config = dict(
    num_hidden_layers=17,
    hidden_size=160,
    num_attention_heads=2,
    num_key_value_heads=1,
    head_dim=64,
    intermediate_size=640,
    vocab_size=2048,
    hidden_act='relu',
    norm='layernorm',
    norm_place='pre',
    norm_eps=1e-05,
    positions='learned',
    qk_norm=False,
    attn_scale=0.125,
    bias='all',
    tie_word_embeddings=True,
    parallel_block=False,
    extras=['capped logits'],
    init='uniform',
    init_std_qkv=0.0536,
    init_std_o=0.0,
    init_std_up=0.0536,
    init_std_down=0.0,
    optimizer='adam_variant',
    learning_rate=0.00193,
    lr_mult_qkv=0.4,
    beta1=0.9,
    lr_head=0.013,
    max_grad_norm=2.0,
    warmup_steps=356,
    schedule='wsd',
    decay_fraction=0.899,
    decay_shape='linear',
    final_lr_fraction=0.0,
    batch_tokens=65536,
    max_seq_len=256,
    doc_mask=False,
    train_tokens=297900000,
    max_steps=4546,
    dataset='wikipedia_en',
)
MLP neurons of a small language model. Each row is named by its layer, matrix (up: input weights) and neuron, and shows model dimensions 0-127. Each number is 500 + 25 x the weight over its row's rms, rounded and kept within 0 to 999. Numbers have three digits each.
A block is one neuron, or neurons of one layer that tend to fire together. After each block is what it responds to, as a language model described it from the Wikipedia text at the highest values.

L13.up500:488511509489477487472493506516506544475465522500505500509532461484497493512504497535439510492482531449465483463462497464501487489463493509514475519524535476517520513508461521491504541537495437495519525506527478529509505475488522500455485477474479484544485461526512499519507483505523506535510516522472507507471510473524465498545492549552456559522523482504497492482482481510469495478536
L13.up520:502477504474510477505494480527476493449479497508530486518529468506474457518518502480464499518503525501496481484511513488497479498456501471517488483506475486551464525479497442490449524519521517504478522565533485503505513538522508494450565480479492510512495462532497521485511494516517466519498531488487496527484544474510469518523474479528452478529481501505440547515490442477523523494467
L13.up525:484492523495535505505494494516494535487481519476476514522538498538471457470541520553485506511529505475501503506457472514543508492511519529488479507518474469504495507509517503463467489522524501500502517550544514481501504480508451461475518506507494527514497480553507518494494492512461494493559531513487509507466525514491456527492440494500463500493481489491523528547460490499511478510487
L13.up595:490481511506476515540519520521490489477461464522519487473504470510507508531525505517501517555492536523517511520462501533516440471501528485470480492527459457539529501535471502500488483517530481483499519457511468504447528486543475495491513493485528580538474470529499465492538496498511527519513475520462457543476476485503461509494491484520513495521505472503472495507512512526447520430521
Coordinating "and" conjunction. The word "and" joining final list items or clauses, strongest in census statistics ("6,685 people and 2,806 households"); occasionally "which", "or", "while".

L9.up39:504494503492520513533540512509523489472496522447490518514486510518497510508552493485519509510525493496482428534502464543468476527477488450539495497495452514531491535450516519490529493447550502478496470504480520513464515552515478548497535511522489524483537505487459487502488493512509507544521505529527520520508504484497465489495478484485468442484505476542460507527503519504474527529534
Mid-word fragments and heading ends. Fires on inner pieces of split words, like the w in northwest/southwest, Turnout, Wisconsin, and Woolwich; also on closing == of section headings and Mc in surnames.

L10.up11:479523509439519522458484513502462511460450478483498499484505538544522492477533486520511550521513514507467474501477498494520498480527526502516458504467490471503499510508509485490481500537522531498498492513511498480497505509524531500493534455470527530547456479529507553486534508482486466471502531466504490504475478464479468519505515517504513528530539504523496521533524525574502512495524
L10.up18:460525526534559498490491490475431521512472517497512465524511487501475464492515490508461505472525525498486462491530502531514454493538506521526463501466481526548513496465460497495477466501501472464506499519542479531538492493478458486479536485531513508512461517490474497552508519541473482518539514544498481486504461495497456539508464494582468489476513493475497515504499517489495505505526
L10.up54:491483507496485504505549511523536486490468474498498470451514451478478511477486493519484502504504560474492528489477550497465460495495512506521524495489497512538543515525507495512487528477478495526522496492497533479469499546512496525490527499453519487514506500495551520480513486491527477528483485418495549489480478481541424512493536502522503518497502460514478511479527489511522525518475
L10.up75:446521551494530498494511502497509523513453474527521498480526472549500529510468517491478480507495532538463484459537508502484489461477532494478524471504495493532461513479505462483507492559513479493503471501520529462496467509509536484530519470500526526486465502498521527510521472533462523510531524527480479491451505533488471519492533526514457513514543469489534497472483518503503542443488
L10.up92:460481483542472523473513445527521494464497519506499522457498449492496491463458517518475524493502529509480489488513508539532457520493496484486499497442527504512512536508478492468510497565507488515521490553473495483503505540485523496505476471488561453535475510486538480488520497545497491496509496521502454500524508491496533518547458489540480502480494458473557533490514510475539495488525
L10.up132:513489524553508500510461464500462490501536474511515490531480504509502482503474506484482513509519509498499502520519481501503492467540522487545478478500521482511505519500534508474478502546499436495548452525501525449494526478523480501454503526506518487497490506501550524482505518518498513549478527516466448530484507487464552512493518485473453507498519492507514501432499481493522529489509
L10.up168:489459498474512511497497498534513507494530516475499492454535477499494512532516514518463536454519514484460478520479530482473475502501505470504474491484492475508481504491472487504524529520491494466517523516516463545504511503511476483470488507471515503492478509540492486463541499479544505493515501473450524537480500494501499481533499472513535465568466488510519525452501559527507535534516
L10.up219:499509474493539502475478507505489487480448512512494484467466527505516483479518481524498479546470527531516481493517545506523513479553516475489498475481513481538463492482510498479492524533493488514493528464487506502498513488529527508463533466495547437532497480552516523519513490517522485517498538470493462491475477516530471490513482461499519559516434513479536541481456481540486506474513
L10.up255:497491474479503495512524500470469527508500482479468496439533496508511512540478519498485502514481529496481508483507488462524462462512541532479485484493482508501507521518467518516466478526523458488525486448490523503505476455531502483478524467458526475521525481502504550479513500499511509525507500453538470518460469519541522545503526487492518525467473514499534492456521540487526515456491
L10.up399:452447510524500503528502479500484482481439516480506487504521518484514480516491534496493531512498526472482497485463500523566454461471492512551475515501452497546471531462497493479504503534485481509511527577513492477501512487488442490485530465525493513522478463521505473509520478521512483516541479512484518521524505535506500466506480474526506534491517479506504498504506527469493491479498
L10.up434:543482492525507490505490470491503518509500478526535479529540487486475530497526488469501498500510490502512522469489497475484485512485494504498513478479503534504510472543520495493487498525462490483552462545530493491522517481483495538466503516484514470487455462520540520489537497518499501515528539480515476507532480520526523442492470486511477556481489506463488524504481478478543527469463
L10.up507:478471505454507508454514524462518517511498531446527493461496503479460512457498530542500517534492550507475450506515494505494442523537509500523483499514500519535487483500489533496476473535521501487545471521497506512490497512483511470477487515439506494497464522501471496496516477509518493485593520518496497479500457489509459524504501474514469532504470485485464515501519498491548496510521
L10.up515:475497463479498440513498448494529518484508511499501518500500546516516499538487521530469528489504489491513513519503526498500489499492540500532484509478488482534533468539524490507501489561468514503538474538446505469497514539508481457468485505518519485520450490516561484492518477513501470544534507505469507503501508503447534471529487467473468468490485519501528508467472497508518501482471
L10.up517:449525522505496488467497478481525512471516516488548488561503497476525442477534509516486523517487529505487490477496508500519451497543530512498520481467496491520482526506485494500422482532479480464525461533492505493488509525505505492485514525494516511562500497527511553523551511476531509508491522508475451499533488504490514498495490488572522528488456480513520502534527474523540487507544
L10.up519:509507471490530545474499516519499484466465458521541456477516503524488497525476466499445536545478543458471491453515515498519514490493520467507484466471447492554468532525495506510469515511469508506501468509497518520496488507557461516495474498474545469527456510541491498491510517525480518518534515495493497508521500510553448494524490501468498493498474505472510536531540505479519511495522
L10.up537:494451534435527502478498483470531508545495479475520506516473458511485457524506510539489484525522554456511531514470472528503481492481492500479511498505476504483509483442504515504471504548526520492493479449498498494490474533482473464534545524475539515488491492527521473549462501533497542527496479474454465498504507482530477544504505458509526493493474492483486518509532454465544524487502
Connectors after numbers. Fires on "and", and on commas, that follow a number or list item, as in census counts ("120 households, and 95"), "1 and 2", and thousands commas in "2,000".

L10.up2:511514484537503515464499486522506527515534472517562489493516493495510491500504530528551501494510530476548477515472430534526573522495492443540439490470495476511477462477495494526487491544531496514543480486512465510533493477482525512490523491513557471445451502513491472483519514501477526508480535519491509511510500554515493482472447496482512535509525518476488502549482490482506519468501
L10.up4:492489508505492545443519500526508500491478467487526497495478511509456483485540529557499522512507486502501476506471541531480466498536499482496451506487456525506539501484516465496447534500528534501541487538507474456485493541486509512501523470573505520443462515485495507518535513433507478500509479517514492512497497474535537487497453501518469485522527466527435475524509528515475488496472
L10.up29:487510520493541527522510491461544491458482493500542515464475528549498520535540483505498469514507528499488521476493495504495488523539511513485458520490478494506470557475459498512511508530494486485542514478506502507441504527502496516501533489472502510517518481501535444538527474485511521474520498515480522517502513520519512499495495480483530544542497447513424522492479501512469525488493
L10.up147:478507545551484510460514469508506492483550449453529480509508516507506511551525516464487497516490493496520513488505478503505493494470512501503510485453492511544463523473481499507490483494494513498534480528469481496461524536487487548480502506482500496499503498489496464540530477511515483509515507522483496497516508449499467445484457516562551446547508450504482481546460523498510483489524
L10.up186:435459532519526536509519500512500486490529485495504486522529488485486478470532499494509497534482508492493507494491453529480488555491533493544492510480485546495500561475488508487510498493507501458548478501473467457505522509525477498502525504491492480470521517483474527491521476529527535531514515509570500502478501501499508541531483508513518471487506456501469517454488543484527494451481
L10.up262:514470485462489461481522502447517535503498502498550516508543520527473510484495541487508520490497528492556523532485450513488501464530541483558565487491501495494512496480475495522500484510499501543533503484524488495461519459521534457501508494476522525469498496539481493502498503480538500540472546469491523495492440533505494514514489470476494467564486493510508470513467538491505535506534
L10.up267:521471515501462481476517466466539510477481470533511498483477486541498498539509495503504490485512506538479497493486499528496505490483492459519506456443474489485495511520512462509486509498470469524517468511495494498459495510536492538512454494515529500506469495494500471512525457535495423494455468521503520503489492489518433519485481474487528441470533511523482519508476536494497528517501
L10.up287:457497507468503515534494497462517523475532486518520479523520558544480535487499524490479523479490506529496502528492525495479484521474516449554557466501498480496486531455501507473496508484503544509527484478516459464518518511538494501533485514509524510473489499508496484544506475463534491503463510537496537537504508462503479458477454454478515456523559482502484511487506513504457493462514
L10.up288:490515471471480485446460480498496490481508479496494484500482484494475475496483494504512478504488480537534471497531490482521552515464528466495502469473503541491483503526516493523492477507489503507518508462501497501482507485481472495500483463459529451526462484510511461541563457503489496532508489544517463521494456504567527498505501490557493506531490458517537501525492523523517516472485
L10.up341:466509531468498477518525514522485505498513539457475467486533554527492507531491546480507480496508480473510500508503462547513538466483497485504483489508485516505503516477493487522527466509503504512525484518470501477486511555514474498490535505524487453513480502481503479453507467498486447497524522525517490514465471456481519526528461519509460453459479513525534493460491484549489513528536
L10.up357:514514517522552506474530480513512485486497508487553499486533537517451487524526503488490511521495495507470446529485477550482484528455516507520453524497473472514492479476459492513478507513534478493513524496520465476498525463470465514483498486522516528535553502480514524548504468485484518505506480516529538477457502465508484519523487468515497507544551520539492479553482524486518499463502
L10.up361:485485523568525570514492501497474506472487505489517483476494529499496520509521478502504497517500506500457468519517518556484523505546508455536504467463466542518471523522493468517512488528481452512520498510518502492521531531528480517500486521525495479517479519497494485519526455472535510499517500509539515489503495462523532515510469481489508539521481519508469499526519516551521479513467
L10.up396:491512479466505507481479502447555536477520484504482482497522507502476544518503546498498518497517509461528521544446460489496499472477511492483490510489499508502480449523504523514485494470469535541524514485495448480500516484477482517546477493494511472483496496515515464498511485503486476511515522552460466512517482507511506461480437452501525517479507484536507474525523515519476500447513
L10.up429:492518508496496570486531483483505500520501526435499480556516540527499509520508494504482503519485514430520488496486507496508477502474522483493507456528474497516524506468556503534490543454530495538493492509523502488467509528517452533518525530496505463522456462502512522480526509514513431526495472505509507528530514551519479499492472484492446475520526466515470492514492489550478491501540
L10.up587:492519518555513552503467512491489495480534504505466488533559538500532499509552543486498501486475518458522494508453468503458515475517562512473477460516478518489497528483504492478478485452518472529505493484513430481520495506508525525512507523520501511493502530515489489535515502459485495515484503545473427497498499481490510472509457486516497500474519475542473486475502473501477481512517
L10.up594:505492499503501540415491509492535505487512464482496485491512517473484479530505537515476518525514509515458472488505494531493537488508529443528480502460478524495507471514532516473490528512510515485518421472487485461497513458493494478519514481442510491496477489546502489528491506513512480484526455496444491520522471480526485490464437484504547488550521532503489477495513525488520543488475
Section heading closers. Closing == markers of Wikipedia section headings such as Biography, Club career, Reception, plus middle byte pieces inside Greek words.

L9.up31:514506496507505495505502475483483506504502524467484523502459498482500505516518476505505493487470482508479444521515520465468523481518522472523530497436500548559484527454533476495523474522513539500499486440469486540486519542485502527485527532540512480477480466531495505480516511552501468483500529544533510518464518490518458485544469529495486474519459501498518480467487486499471560504533
Mid-word fragments, pre-year space. Fires on the middle piece of a word split into tokens, such as Ch-ic-ago, Med-ic-ine, educ-ation, var-ious, and on the space before a year after In or a month name.

L9.up563:490474506480514521507501508452505493491476478483496513484519470472532522514500512485518487474494494500485520543529477516494489513551532504501458488492472522478477521477486477511526490525470512500516500454544520439472527521471518555525527504508465497505491524491490457523515492507505539479503502513506481522529538489492489478471525466535527485513536483526455548489473516523487530482520
Plural noun endings. Final plural suffix pieces completing a noun (s, ies, als, itions, ers) as in medals, competitions, units; also closing quotes after song titles.

L13.up163:493559524474517465500486501458517552475501487479524481544488481499516458502501474520528501501527490472527509490506463513545524462475460496509505491520486532505508492490492521505454503502515474518516431528518483478485514479501492521494550501463503506508486496505490517509506487485482482530476546503487490536502517519510502521488500492500444484563531487523522519499489470520528564503487
L13.up276:452490496464519522545505497502498483471456477495472483472522457511527527474478482494502480532469552459521493487478485506515480496544525489535488478485485492517496472506504538499500496524481503437539470531500482507504482495505452517456528506488530447493484507500471476529501497493497521543474537495507514533484534476484512523503541508518504515542479496503512528514490530499545515479510
L13.up341:514479513543519513496495488501465495500458535469525475494504531508462483566457486484472526498481512457511500474508457518501527526489488518467468511516516509495453467474472462499497489538504501534540505552515497496506516509505474512483519502473508505483458538523521494504483495518518499532529509484512491543493539493520464493480493489499506528470498487516500531495484518480472532462482
L13.up458:519528514516516526543516484453498557471483512482454475516517507522453530493579463508479508543488496480515485504487464501494527520481490501524477502536520540478516482462519508488501488528489459512513474469533488498464469470507449501493511491484475490500492499509493454515493493507489512528506540503468457507488499492511493555528488521507485533519534479519491526487492498481513476526461
Infobox field-name pieces. Mid-word pieces of field labels in infobox-style lines that begin with "- " before a colon, such as Elev-ation, GN-I-S, Syn-ony-ms, PubM-ed; weaker on scattered mid-word pieces elsewhere.

L9.up561:502524486511512463480515481473475516470490508492533458511533482485484468550512500500498514478484523504505525481515514530548466499467512514517469500496489474515501490476487481491470541523499484473530515529521537478506499561489496529462558507514537500501456515511518498514504544552510558533508473469509474492496518461535469527533483506537510532508469496499502480561494469493509497468480
Coordinating "and" in lists. Mostly "and" (sometimes "or") joining the last items of a list or pair, especially quoted song or list titles, as in "Teardrops" and, "struggle, criticism and"; sometimes word-piece fragments such as "Y|ou" and "Can'|t".

L13.up3:521473520475485454473502488494503500516520536503500482573489484511505488473502485524522481480513485504472509537468506507499481482503496481513517458448455524523472511515543503494485493523492524541464464484504512475490531537472527480522524500437514537493490483530526542441523515529489486487477472537514460531457531510496491529496458491505470505514463457524517533515540507531472536493543
L13.up64:493546503397528471501486478507527464549498473476494484516511474505486451454490480518534505460479503506492500505497490477459519504517520491511530488458501468500491515521529515541534474510490524515487466476518524533511501486469539508483560479501504473500516465509507509490517504539486455537492506560477501511512495459503464475496487497533447512465530488509526531476508497487518485485480
L13.up246:499548511444512466439527482482483508530480496489487494512473520515468540505512456544509508499503522467506507504520493426502492456535502526503538494522511484497496500493485560525486470513469508536504499534553533545501504459468494484471544480517508546483508471495519493476505478481489470502475507524503477491474487497535452431517462504482502522483480510502508514479495514506490522541522
L13.up514:498514512486538497487498501504493493515516500500467492574483566488482510501540512505531513451500493509524508510503497487503538450468541457519496498527473504520492511527511508510494464496495511519472462500546490499478493510521527546527519494504493503471510482497521426484522473529446462512533505506483466485526502467511501425521505507492538507479513507500509504519492511537519491489464
Space before a year. The space token right before a four-digit year, after a date, month, "in", or comma, as in "October 20, 1824" and "graduating in 1955".

L10.up104:517528457496487497514522488515497484508484553444491493515523453507501492520496482492499532454501467515529503513466467414486510480497486456534462467487491522536502503498517457516543529502467484550521507496508478488520492471476491515469503455503501482534553479501500506505498497495493525500526488515481540502486530506487517464470494469534500497541493514509524496481526518484498531468531
L10.up136:469458505513499484514518498492472497471499505453456515513525528519526555575482474479496506442491504517464563505513516481492481495499478491479524474494480505498500471503575509500505501501487443524534479504518465516453502469478514552535506466488533498521535487513510501469486494485487540518494534509488510507502519472541475498493487500485485490512488488532457537450510450544529518443497
L10.up236:498481469461494483486477489507537502502458502469553498485539483511481466527520510521468528502476485492494481503490496517509450482508498505514497499472522466482508498479524461451453499478515483490500488525511501442491502528528480456488505468506489522535513495561493511499540488524482458476524501511484461518499480518521469479516488527548530520556504515511495478566515527524499481465493
L10.up257:484496571501486446491501496485496492469521491461481514541529510510498481529469494514500508462535511555542462531491519495502501501498485495456484499460490528488488490521515472508500497483504491526492521499535496469465514510477493533494558488482479549502475488495510489504562508516488499517476559492534495503494489532509507464511510527530491528515493495555509528494478516488511508462477
L10.up258:473499447451511486487510479487556478477500502482487509468473477505524465466520493517484555517493497492489497502499486546495453525496477472534491509477498493512538505488449522441479500524545483493489496485550501536495509478484489474496536485523475488506533507520506516498496495522498455513567528494508509517505499516504532487529475481512478569457451488522495505511483513492518497508528
L10.up277:465503495499512546521528468472519503483469490531525484491475475546517489505513521479484492509506488472457485494493458515489522485514506488503485491477531495517510563494464492478507479510526494500540502502501489474470493492513483490519555511518489520469462499485543535455502476471538475492528516481476504537486498502507507461459532538489523544490459501502497506528482503491534571502464
L10.up285:519467505450474506530512474486516515518503474484471473488530501511540500485501525517525552523482487487478505530467491495525442501524528500474495473520503506497441526501512564506513494510519493472493496521526494468522488519451521501488508488480483506514542472504511485496521488492474468483555503534485519502545515494532474503480481498519471495463521490494489513529498418503531495470520
L10.up340:490503474563498476533462477471477537490521508478481489548482468441517507512497524517512521476522512497501504479539484509470441472477485511492519487469453488514494505543486475508523488448516461500498485516514513483472515509468502508494542442502492443500486480528488499496529504502498493517507537507538498501500495505507495505520489453551457538480515463514512488451505490504513472498503
L10.up369:520549508447535506502496498536517514473485523483492506508503460484506451514551509497530519480491531521501471470486425465486526481511559515504478473523470489501540497492484544458498524505504494531532509439513505463492505445553473488464520469503500497510488497506496471479491503521522500521482504493500463498491475482492526477500515512503519510495538533482469509533475513505549504451486
L10.up394:486505497543504515501523450508498508491520492461471526494505484492514523524481493466488537436543501499479538550493479470487439517513470526495510475477470518500488520479485532507537501468563487468489505495488485507502486450507464532496544477489532474518493499526474498477495514480483438527546512493506498529492526480500486521486515487512510534534536432530440508499484490521473490510510
L10.up397:488510491500507465500529482456520496504472497514494506456457462479499482495524497505499551465508517536492471553496500487509458477525529528484504488494488498485481550499519520494560510531519493516481477471507477477552513521487495546484529444507516444506479517526505517499561492485492524487522563472504464488515504494533494459509534481508503546528488492508469497483520515504511491463510
L10.up409:459471499501552527505492489474476502474447545455466491506490532502516485491522546521496516495477534520482497518470488500516499485529484480495497475466488454514505491510528474475504479487521479484471526538522503497478511525481466519553517484512495464530505508535507543507508525498527498518476490461514437481478492505506504502502548463541486504525430526511478530562467474536544484487510
L10.up421:532537510504531507510484480517461532478461489482482477511524446561496438499481489504489524506502525522521516482482562465516445489494506476541526478500485500478517501527509494521459488508519472492495483493519539480487515522531529562467504489482488493473511492494480510528484502514523503525510543505474521486520478496477549474476501482507510518514506460508540499442493501560488458497507
L10.up431:496493512474510526523451465483494497519480503485491527549522482545516460501521534502477516479493538512481519488512419488536462502539473494496457507462461487529499536491487460490495514531527479510498507507500513456484484503503449506495548477500487533472486502501494495515499507507487514513512508514478482524539514486509492459463503506519474503516537473535522490470519493514530485468501
L10.up529:482568473494465494492518465513541503480534496538470528514509466467490457504511529504520481498506499487455482507486494485520464454475496505523498512481482461530518511486459469418441485492455442508525514507543490494506480521526472525529517516525538514509517504510517455493513489495526485502496508512457491488498485506524499539495517509503513487471512486493491505442485529488524520479515
L10.up639:516525463490502494494507473479534525499442476507555493471525490518523519502491518515532504510521521471471486476500489540524488533504463493520483503512460491489510517438462509522490511538556531517521485538474486478477500557519443500486493470469533507510507484515500522523491521494504507495508497502456500537478543498486502528479573538527470477507508507517476541503434437459517509501525
Plural noun endings. Word-final plural suffixes such as -s, -es, -ers, -ors and plural nouns like people, children, as in employees, singers, trains; sometimes verb -s or "and".